{
  "n_layer": 11,
  "d_model": 512,
  "n_head": 4,
  "n_kv_head": 4,
  "head_dim": 128,
  "d_mlp": 2048,
  "vocab_size": 8192,
  "activation": "gelu",
  "norm": "layernorm",
  "norm_place": "pre",
  "norm_eps": 1e-06,
  "positions": "learned",
  "qk_norm": true,
  "attn_scale": 0.0884,
  "bias": "none",
  "tie_embeddings": false,
  "parallel_block": false,
  "init": "normal",
  "init_std_qkv": 0.0224,
  "init_std_o": 0.00477,
  "init_std_up": 0.0224,
  "init_std_down": 0.00477,
  "optimizer": "ademamix",
  "lr": 0.000366,
  "beta1": 0.9,
  "weight_decay": 0.41,
  "lr_head": 0.0106,
  "grad_clip": 0.5,
  "warmup_steps": 577,
  "schedule": "wsd",
  "decay_fraction": 1.0,
  "decay_shape": "linear",
  "final_lr_fraction": 0.1,
  "batch_tokens": 131072,
  "seq_len": 512,
  "doc_mask": true,
  "train_tokens": 734600000,
  "steps": 5605,
  "dataset": "wikipedia_en"
}
MLP neurons of a small language model. Each row is named by its layer, matrix (up: input weights) and neuron, and shows model dimensions 240-303. Each number is 50 + 12 x the weight over its row's rms, rounded and kept within 0 to 99.
After each neuron's rows, "fires after" lists the tokens most often just before its 100 highest values on Wikipedia text that the model never trained on. A number after a token or word is its count.

L5.up1781:69 38 58 52 46 36 56 44 35 53 63 58 28 45 73 68 61 69 52 63 42 48 66 55 30 47 56 42 48 63 34 38 69 55 42 50 37 70 41 72 45 40 39 42 38 63 54 54 60 37 38 42 44 51 63 62 30 39 52 46 58 46 24 39
fires after: " |" 44, " –" 9, "\n\n" 5

L5.up1718:79 47 47 34 37 31 49 65 63 57 31 53 27 66 70 49 45 59 64 54 62 46 54 51 44 43 67 50 23 57 53 38 36 52 52 53 41 51 39 63 42 56 44 43 40 46 59 59 57 37 46 65 51 48 50 53 55 47 57 46 31 29 38 32
fires after: " the" 43, " season" 8

L5.up78:53 31 33 55 57 20 34 37 63 54 30 65 50 50 51 63 42 67 45 58 41 47 51 48 35 44 56 48 41 57 28 52 25 54 21 67 25 40 52 59 46 42 65 50 62 21 50 57 35 55 40 55 24 32 61 46 57 47 60 63 51 55 60 51
fires after: "\n\n" 20, "\n" 15, "." 14, " Ger" 4

L5.up289:36 38 38 53 59 47 62 54 57 60 59 51 41 38 47 58 45 44 29 55 68 60 24 54 42 38 66 32 58 52 58 49 42 53 47 56 43 63 50 34 60 53 62 38 55 52 50 48 65 46 57 46 73 58 45 58 49 55 42 44 32 63 53 32
fires after: "-" 81, " photo" 6

L3.up555:53 28 48 72 52 40 54 52 42 24 53 44 68 45 45 53 63 50 44 47 51 33 33 32 42 42 58 63 53 62 68 56 50 53 57 39 33 49 65 37 47 48 45 36 60 60 58 50 34 52 64 55 56 44 58 57 54 64 38 31 30 56 41 47
fires after: "-" 22, "  " 14, "n" 7, " reb" 5, " w" 5

L5.up1277:38 51 60 35 45 61 72 49 51 41 46 60 31 74 50 71 09 46 65 52 46 45 45 58 61 46 56 52 58 38 54 51 55 54 41 42 60 56 49 46 47 49 49 78 70 42 49 41 53 46 74 42 66 30 55 54 44 42 32 47 61 32 66 47
fires after: " a" 24, " National" 13, " A" 9, " S" 6, "A" 4, " an" 4

L5.up727:45 56 54 45 38 55 51 39 64 37 64 24 33 61 60 52 41 57 65 63 34 47 31 48 60 53 41 56 79 46 75 44 65 67 83 34 46 64 50 67 60 45 52 54 53 63 53 53 43 71 40 39 50 49 46 46 44 65 56 44 50 81 61 48
fires after: " A" 17, " O" 16, " S" 14, " a" 6, " d" 5, " N" 5

L5.up1136:47 53 20 70 66 57 64 56 38 36 54 47 42 62 52 34 30 71 35 57 55 58 36 43 51 43 50 42 33 43 65 66 47 55 33 64 43 55 71 45 54 45 64 47 29 36 52 54 48 43 39 35 40 46 51 54 54 25 47 43 28 43 41 44
fires after: "=" 77, "  " 23

L3.up906:56 38 28 43 62 50 70 60 42 44 49 41 38 54 49 58 38 47 49 59 31 62 45 50 59 59 29 51 50 50 45 51 51 40 57 34 64 57 52 36 39 48 28 35 50 53 60 64 47 54 46 55 74 42 22 61 48 40 44 59 50 76 35 45
fires after: "," 30, " was" 7, "-" 6, ")" 6, " is" 6, " also" 4

L5.up302:34 45 20 71 39 62 51 66 59 55 75 63 51 54 54 55 55 61 49 52 48 51 44 67 40 48 40 56 60 60 56 51 50 53 26 47 46 44 30 42 52 44 51 39 24 55 52 38 41 57 67 38 32 47 54 59 48 65 46 37 35 49 44 43
fires after: "'" 20, " Su" 9, " We" 8, " bu" 7, " X" 6

L5.up387:65 70 56 50 58 24 57 56 44 21 77 46 47 70 78 42 45 55 41 57 57 64 37 39 40 44 42 53 68 43 49 51 57 67 66 59 75 38 42 54 52 43 30 57 43 45 49 42 40 59 37 51 44 22 66 39 51 25 54 48 74 43 66 43
fires after: "'" 25, " H" 6, " Z" 5, "mun" 5, "da" 5, "h" 4

L3.up1867:59 43 37 52 51 47 43 44 52 49 41 39 45 73 56 25 52 61 80 80 54 40 64 65 52 45 37 57 56 50 60 43 44 81 51 36 50 64 50 71 38 49 43 52 57 40 52 46 61 51 52 33 55 56 54 61 79 46 67 52 43 59 53 47
fires after: "|" 27, "\n" 18, " |" 8, " Win" 5

L3.up1712:62 35 49 43 43 65 53 48 59 38 41 44 70 65 37 50 30 67 39 54 57 57 45 60 42 44 45 44 72 51 68 34 48 45 53 32 50 64 46 39 38 66 40 62 52 42 40 72 39 22 46 49 58 62 47 80 41 49 21 22 55 60 43 36
fires after: "-" 52, "0" 9, "|" 6, "1" 4

L3.up967:35 34 42 56 19 65 49 63 56 48 44 52 60 40 51 58 56 46 57 54 36 56 51 63 21 48 36 25 44 66 29 40 60 41 20 46 48 48 45 37 44 56 63 30 63 58 41 68 57 42 40 45 41 61 55 72 51 44 62 39 58 83 54 53
fires after: "\n\n" 22, "." 15, "\n" 12, " depos" 4

L3.up1541:30 23 54 47 69 58 56 61 38 54 56 50 31 30 37 63 44 43 55 64 30 67 48 50 50 40 32 57 58 43 70 28 39 61 48 40 34 62 35 57 45 51 30 53 44 48 68 39 44 57 50 39 49 47 57 53 33 28 44 33 41 46 48 33
fires after: " |" 27, " the" 21, " in" 5, ":" 4

L3.up1131:63 31 50 56 50 34 56 51 74 44 61 60 32 56 47 59 52 66 64 46 53 37 38 55 32 49 46 40 54 34 59 58 34 64 31 67 54 34 36 46 66 81 42 50 49 41 48 32 52 62 28 39 27 53 57 66 46 41 44 70 45 46 64 46
fires after: "=" 28, "\n\n" 14, " In" 5, " career" 5, "In" 4

L3.up1104:49 26 49 76 51 52 54 65 45 43 51 69 58 59 48 55 32 52 40 50 58 42 28 45 47 51 67 55 55 43 56 33 47 66 48 67 54 65 49 44 56 53 55 44 47 14 38 68 46 53 42 40 63 52 61 61 46 67 42 54 56 46 58 42
fires after: "-" 42, " |" 9, "0" 8, "=" 4

L5.up622:60 62 43 49 45 28 52 37 49 41 53 82 60 46 34 27 43 35 50 57 42 61 39 34 55 57 64 53 53 56 52 60 59 43 63 35 56 57 40 51 48 61 25 33 39 40 65 48 79 60 42 59 68 36 58 54 50 43 52 25 47 47 58 60
fires after: " he" 20, " He" 10, "′" 8, " was" 6, " and" 6, " (" 5

L5.up419:46 35 30 46 51 55 65 43 54 37 50 58 43 51 43 58 40 54 39 37 56 48 26 34 40 54 45 41 37 31 60 62 23 59 46 74 53 69 79 55 63 55 38 34 18 52 53 42 54 48 45 19 62 68 49 77 50 62 44 54 48 24 41 45
fires after: " |" 45, " in" 7, " for" 6, " made" 5, " 18" 4

L5.up942:48 58 33 44 60 51 67 34 16 52 62 68 21 65 49 66 44 66 45 77 32 46 53 53 67 43 56 39 40 74 58 49 39 67 39 38 46 39 42 46 43 41 52 55 54 57 53 46 63 50 48 47 52 44 62 37 20 16 42 42 74 62 55 58
fires after: " (" 22, "," 20, " and" 12, ";" 7, " Other" 4, "E" 4

L5.up326:25 51 40 48 56 59 43 61 51 53 32 22 41 54 43 51 53 38 70 57 42 47 38 61 48 47 65 41 50 51 40 44 46 52 69 47 41 44 51 50 58 66 52 26 46 50 47 60 70 41 48 40 71 53 42 65 57 47 43 49 60 45 41 39
fires after: " |" 23, " is" 20, " was" 17, " as" 5

L5.up1648:41 40 65 44 65 13 67 49 54 45 64 41 34 49 59 55 38 60 43 51 42 47 46 62 28 47 75 39 53 29 57 56 32 41 34 74 66 67 57 50 57 45 69 58 43 33 50 66 33 46 56 53 44 64 73 52 67 48 56 35 19 41 61 52
fires after: "  " 24, "." 15, "uz" 4, "r" 4, " Ni" 4

L5.up84:56 50 65 46 64 42 47 46 52 52 39 42 57 53 56 59 50 55 47 47 36 57 44 57 39 47 44 62 36 57 31 48 32 48 36 85 52 67 63 35 43 66 43 36 47 59 45 46 40 36 45 27 45 51 28 68 53 72 65 55 33 50 20 47
fires after: " in" 16, "In" 13, " to" 11, " 18" 10, " In" 10

L3.up1437:75 45 37 51 71 42 53 41 44 35 46 37 49 54 53 81 55 62 40 81 46 45 68 58 46 53 54 39 51 38 52 56 52 62 29 61 72 59 60 58 53 34 53 34 38 56 56 49 27 43 37 45 68 64 51 55 45 42 38 37 57 59 71 40
fires after: "," 38, "." 26, " and" 4, ";" 4, " inf" 4

L5.up862:43 50 54 48 53 49 43 34 50 67 40 53 36 33 65 62 76 55 57 44 56 62 42 35 19 48 81 27 54 51 41 30 53 25 55 49 47 35 48 47 46 47 45 48 33 33 67 74 53 53 41 46 60 84 62 62 40 36 58 59 37 36 57 46
fires after: "," 62, " p" 5, ":" 4

L5.up1561:55 29 42 49 63 31 70 42 53 52 46 65 52 51 54 65 63 39 39 58 52 42 55 51 29 56 56 23 38 58 71 43 41 55 39 43 39 50 64 54 32 50 61 58 40 31 52 64 45 45 40 46 72 47 57 49 48 59 49 40 55 62 61 44
fires after: "," 31, "." 21, "\n" 4

L3.up1745:67 36 53 22 54 54 39 34 42 51 53 38 35 50 49 36 55 65 59 71 65 37 49 68 19 42 41 52 52 54 58 53 53 76 40 23 48 76 48 57 28 51 46 45 42 65 60 38 72 31 54 54 50 54 48 58 47 31 46 55 56 64 57 42
fires after: "\n\n" 45, "|" 11, "-" 5, "=" 4

L3.up149:51 52 38 55 33 34 31 73 45 57 41 72 54 50 52 38 57 28 44 56 63 41 49 67 45 55 68 39 46 57 42 50 71 64 63 29 72 25 51 64 58 60 49 60 31 56 38 62 67 72 43 54 66 50 51 62 63 21 52 38 61 69 69 52
fires after: "\n" 72, "|" 5

L5.up291:41 12 46 51 52 44 34 47 49 51 56 43 56 45 43 37 69 63 34 47 53 49 39 44 37 41 52 29 37 57 61 80 64 82 46 63 51 42 49 35 60 57 57 61 17 45 67 55 50 47 52 66 52 55 46 65 52 46 49 63 59 32 46 40
fires after: " |" 17, " 7" 14, " 6" 12, " 4" 11, " 5" 8, " 8" 7

L5.up619:52 55 50 37 49 56 45 46 53 57 38 61 44 44 48 54 29 67 52 56 58 59 57 62 54 45 42 39 57 31 50 45 48 27 53 38 48 56 59 40 39 54 32 52 44 44 54 45 58 59 58 50 48 41 62 51 49 68 48 64 29 50 56 30
fires after: " Al" 20, " the" 13, " all" 11, " All" 9, " The" 4, " Team" 4

L5.up547:61 53 04 63 72 44 50 69 58 45 58 50 51 33 34 63 58 64 57 63 46 50 56 68 55 40 71 37 61 49 59 30 52 47 66 41 52 55 41 40 46 53 42 62 49 56 44 39 59 62 46 35 47 49 43 36 61 38 58 42 52 52 55 33
fires after: "\n" 54, " Ne" 6, "Ch" 4, "Be" 4

L3.up1804:47 57 02 54 60 45 41 76 42 45 70 53 40 66 50 54 68 56 59 62 47 45 49 71 38 44 39 31 56 27 21 46 49 31 63 48 74 49 55 36 47 77 41 47 56 57 67 49 80 35 46 64 63 46 34 57 60 46 57 58 48 54 47 73
fires after: "\n" 37, "|" 10, "\n " 6

L5.up1122:46 84 59 61 39 50 37 61 25 48 48 59 44 63 67 49 55 33 52 26 58 67 34 52 44 32 76 65 47 57 42 28 69 76 27 58 31 41 39 58 44 58 69 50 60 49 50 32 51 66 70 68 40 66 43 32 74 51 54 54 45 56 60 28
fires after: "=" 40, "\n\n" 14, " St" 6, " According" 4

L3.up1279:63 66 31 42 60 42 46 50 45 57 51 64 54 43 61 39 44 62 76 77 54 49 73 79 41 44 28 18 47 34 71 42 41 66 64 55 41 63 69 52 41 51 44 68 43 60 76 49 69 73 57 61 29 48 51 55 68 46 46 54 50 43 46 64
fires after: "=" 53, "ript" 4

L5.up1350:50 15 29 73 70 39 36 50 55 62 92 33 61 55 47 52 60 65 54 42 34 50 37 38 64 50 37 44 42 32 65 64 50 43 54 72 42 43 52 52 64 65 31 57 40 35 89 46 49 49 54 52 57 46 66 35 56 39 59 56 61 53 44 44
fires after: "  " 19, " |" 17, "|" 12, " 1" 9, " 3" 4

L5.up580:39 51 36 44 69 69 65 52 36 58 44 64 45 59 58 87 26 43 34 33 33 68 41 30 62 54 61 50 55 30 62 36 55 63 46 64 33 66 67 62 51 54 60 44 55 25 42 43 50 71 63 49 72 49 48 81 46 46 30 51 72 43 35 44
fires after: "-" 58

L3.up288:27 54 69 48 37 59 43 48 57 41 63 58 43 43 46 54 41 44 43 65 50 70 62 49 49 42 44 53 38 45 51 42 22 58 47 34 60 81 73 62 56 39 53 47 48 38 35 46 48 32 56 45 55 49 42 67 56 44 55 55 38 52 52 52
fires after: " |" 51

L5.up1894:62 52 44 52 60 54 56 68 49 52 40 33 56 42 56 30 70 71 30 34 49 61 48 64 50 36 28 48 48 31 52 30 79 44 41 29 50 53 70 47 58 54 38 47 52 77 65 79 44 38 50 30 57 65 61 46 46 74 66 42 42 42 67 59
fires after: "'" 32, "°" 14, " fall" 5, " |" 4

L5.up951:54 41 35 48 64 43 52 33 26 60 71 49 56 51 70 64 43 49 29 49 48 46 38 43 29 53 54 34 63 70 46 49 60 60 42 79 67 48 74 44 58 55 57 32 49 32 32 41 46 48 33 80 41 52 43 47 73 52 53 53 62 47 78 70
fires after: "." 55, "%" 4, " so" 4

L5.up1460:51 40 49 40 44 31 27 51 72 46 73 65 46 65 63 65 45 73 51 64 52 54 67 60 56 75 38 56 39 40 53 33 44 67 44 26 51 49 63 50 42 67 36 46 49 59 55 55 68 56 41 51 47 59 42 64 40 45 55 47 37 27 50 39
fires after: " and" 38, " was" 8, " or" 4, " it" 4, " el" 4, " also" 4

L3.up49:55 39 36 17 48 53 43 45 43 54 57 68 49 57 46 44 49 46 59 50 44 45 36 75 46 68 61 51 28 34 55 49 64 55 64 65 46 33 44 44 49 47 36 52 41 44 60 51 46 41 57 44 35 57 56 45 59 47 58 58 55 47 65 18
fires after: "\n" 84

L5.up27:54 11 18 61 59 50 51 37 55 48 52 68 48 63 58 61 46 55 55 58 55 49 40 28 75 36 66 29 54 56 63 44 59 41 48 34 58 59 41 36 55 51 58 72 62 41 46 66 58 63 53 55 42 61 61 43 65 53 48 28 50 52 68 49
fires after: "=" 15, " =" 14, " (" 8, "|" 7, "N" 6, "S" 6

L3.up997:70 27 15 47 45 50 59 56 59 70 38 49 47 47 43 30 60 67 52 50 36 59 68 74 33 64 61 25 60 47 38 49 54 46 59 37 54 40 47 56 50 70 28 52 59 51 40 52 62 47 58 54 50 50 38 67 61 58 44 40 40 58 40 45
fires after: "\n" 48, " Human" 4

L3.up925:50 45 47 58 32 61 73 56 62 52 82 52 38 49 54 45 61 55 49 53 41 50 30 54 52 29 45 31 49 56 42 46 76 60 45 20 62 56 33 55 45 48 32 41 40 52 55 53 32 48 42 39 22 59 47 48 59 35 37 46 53 49 47 50
fires after: "," 55, "p" 9

L5.up288:33 53 60 40 52 42 54 64 45 30 67 70 62 65 47 53 80 63 40 54 57 52 31 62 40 24 52 35 58 67 46 41 39 49 40 71 58 47 71 55 13 48 37 61 55 75 50 44 59 48 38 54 87 47 57 42 40 62 44 60 43 46 62 54
fires after: "|" 19, " 2010" 10, " and" 10, " a" 8, " 15" 6, " 19" 4

L5.up698:63 46 54 56 48 27 64 70 67 44 54 62 48 58 41 69 48 33 56 45 58 46 26 47 42 47 70 31 40 53 82 40 75 75 56 71 37 48 38 42 50 64 58 45 61 43 46 37 59 67 38 46 75 63 48 58 77 41 66 56 67 54 44 47
fires after: "|" 29, "-" 17, "=" 10, " |" 6

L3.up1927:55 69 40 71 58 48 65 63 44 53 48 60 53 43 63 40 70 50 71 45 61 55 36 64 20 42 66 57 45 38 48 55 41 61 37 44 60 68 48 69 46 40 46 84 41 52 47 41 40 46 49 41 46 40 46 38 60 74 55 45 55 46 34 47
fires after: " \"" 29, " (" 14, "\n\n" 7

L5.up1209:66 40 48 49 60 56 58 56 48 40 44 53 38 64 51 54 32 82 54 51 44 58 42 51 57 45 57 55 65 41 41 63 57 56 66 56 34 58 56 50 36 48 44 76 45 44 65 62 41 59 29 34 46 30 50 41 47 34 53 56 65 62 34 49
fires after: " C" 20, " A" 14, " S" 8, " P" 8, " F" 6, "C" 5

L3.up1683:35 45 35 53 53 42 66 45 52 42 75 56 42 54 53 49 51 67 55 63 48 52 47 73 21 56 55 35 54 33 56 54 39 54 27 44 45 73 53 52 54 50 28 41 39 55 68 45 54 46 36 48 31 48 30 67 41 27 60 39 60 56 55 55
fires after: "." 78, "\n\n" 5

L3.up1895:32 40 57 41 55 47 58 56 56 47 82 47 46 65 41 60 33 56 64 75 47 70 48 69 59 33 30 52 61 55 45 44 69 45 53 38 60 44 48 64 63 45 20 51 52 47 46 56 45 26 52 40 52 41 51 55 49 41 31 48 53 76 46 46
fires after: " |" 31, " 5" 7, " 1" 6, " 2" 6, " 8" 5, "s" 4

L3.up1751:45 63 40 45 53 69 66 50 42 48 56 61 41 57 43 14 64 57 45 66 42 51 65 38 58 43 63 23 31 63 40 52 67 70 37 58 50 32 68 51 42 49 57 36 53 37 44 40 45 56 56 55 51 82 69 47 53 30 40 64 46 50 55 58
fires after: " |" 36, "|" 25, " to" 5, "-" 4, ";" 4

L5.up1606:52 64 57 55 73 49 56 43 47 64 62 61 39 55 52 71 54 46 33 78 19 48 53 51 50 50 55 22 67 63 42 43 58 58 39 57 52 51 42 53 44 54 43 43 47 32 58 48 26 44 40 40 63 44 43 71 35 51 44 64 30 62 41 75
fires after: "-" 35, " co" 5, " reve" 5, " all" 4, " non" 4

L3.up125:48 41 44 45 57 54 38 59 64 51 57 48 53 43 48 45 40 39 66 58 44 52 55 40 64 47 56 46 52 29 68 38 39 63 57 35 65 60 65 57 41 49 46 47 44 35 46 41 42 45 51 53 70 36 51 48 48 50 44 59 79 45 35 37
fires after: " |" 22, "|" 14, " 2" 12, " 1" 4, " Er" 4

L3.up1466:66 61 43 49 42 73 46 55 75 46 44 38 38 63 35 58 29 34 39 48 69 59 29 40 53 60 51 55 57 22 47 28 49 46 71 53 55 51 56 56 48 61 49 59 41 64 59 72 07 54 48 42 51 40 59 75 60 41 66 74 45 61 37 54
fires after: "1" 18, "0" 15, "–" 14, " |" 8, "2" 7, " 0" 4

L3.up984:62 23 58 32 48 51 47 68 56 54 53 57 36 55 53 42 74 54 56 61 60 42 42 63 48 54 58 32 45 54 60 51 50 35 70 37 54 49 57 16 48 66 52 59 30 38 52 53 53 74 56 44 37 82 32 60 57 69 45 50 57 64 52 60
fires after: " |" 37, " served" 7, ";" 5, " was" 4, " and" 4

L3.up1308:54 48 61 46 19 64 47 46 68 51 48 49 53 48 55 40 52 66 71 44 63 35 53 36 48 42 44 76 53 46 32 34 54 57 58 33 73 46 34 13 45 56 57 35 35 32 54 32 64 58 40 69 72 57 56 49 38 47 51 51 44 47 62 51
fires after: " the" 49, " a" 6, " The" 4

L3.up411:62 37 48 35 40 29 67 65 55 51 68 60 39 52 52 34 68 44 41 66 39 48 35 49 47 54 55 31 46 61 49 50 54 77 53 49 51 44 39 63 56 70 33 78 45 68 59 37 66 41 43 40 53 58 58 66 50 48 46 59 39 56 47 43
fires after: "\n" 56, "|" 11, "\n\n" 6, " |" 5

L5.up321:71 24 55 63 70 49 36 58 57 51 40 37 42 55 59 30 52 50 33 73 32 48 57 54 28 32 46 28 72 37 40 71 52 56 32 68 48 36 41 51 72 65 42 36 80 31 41 22 37 62 45 59 43 35 56 52 36 56 41 36 60 45 53 46
fires after: "." 50, "  " 7, " al" 6, "po" 4

L5.up1224:36 54 48 47 53 65 43 43 56 59 70 75 33 53 41 47 46 50 57 59 74 60 55 42 66 48 46 46 51 70 44 45 36 55 62 50 62 34 43 50 71 48 35 46 31 52 49 21 57 43 42 29 53 32 39 51 45 46 54 30 27 42 45 37
fires after: "\n\n" 46, "s" 7, ":" 6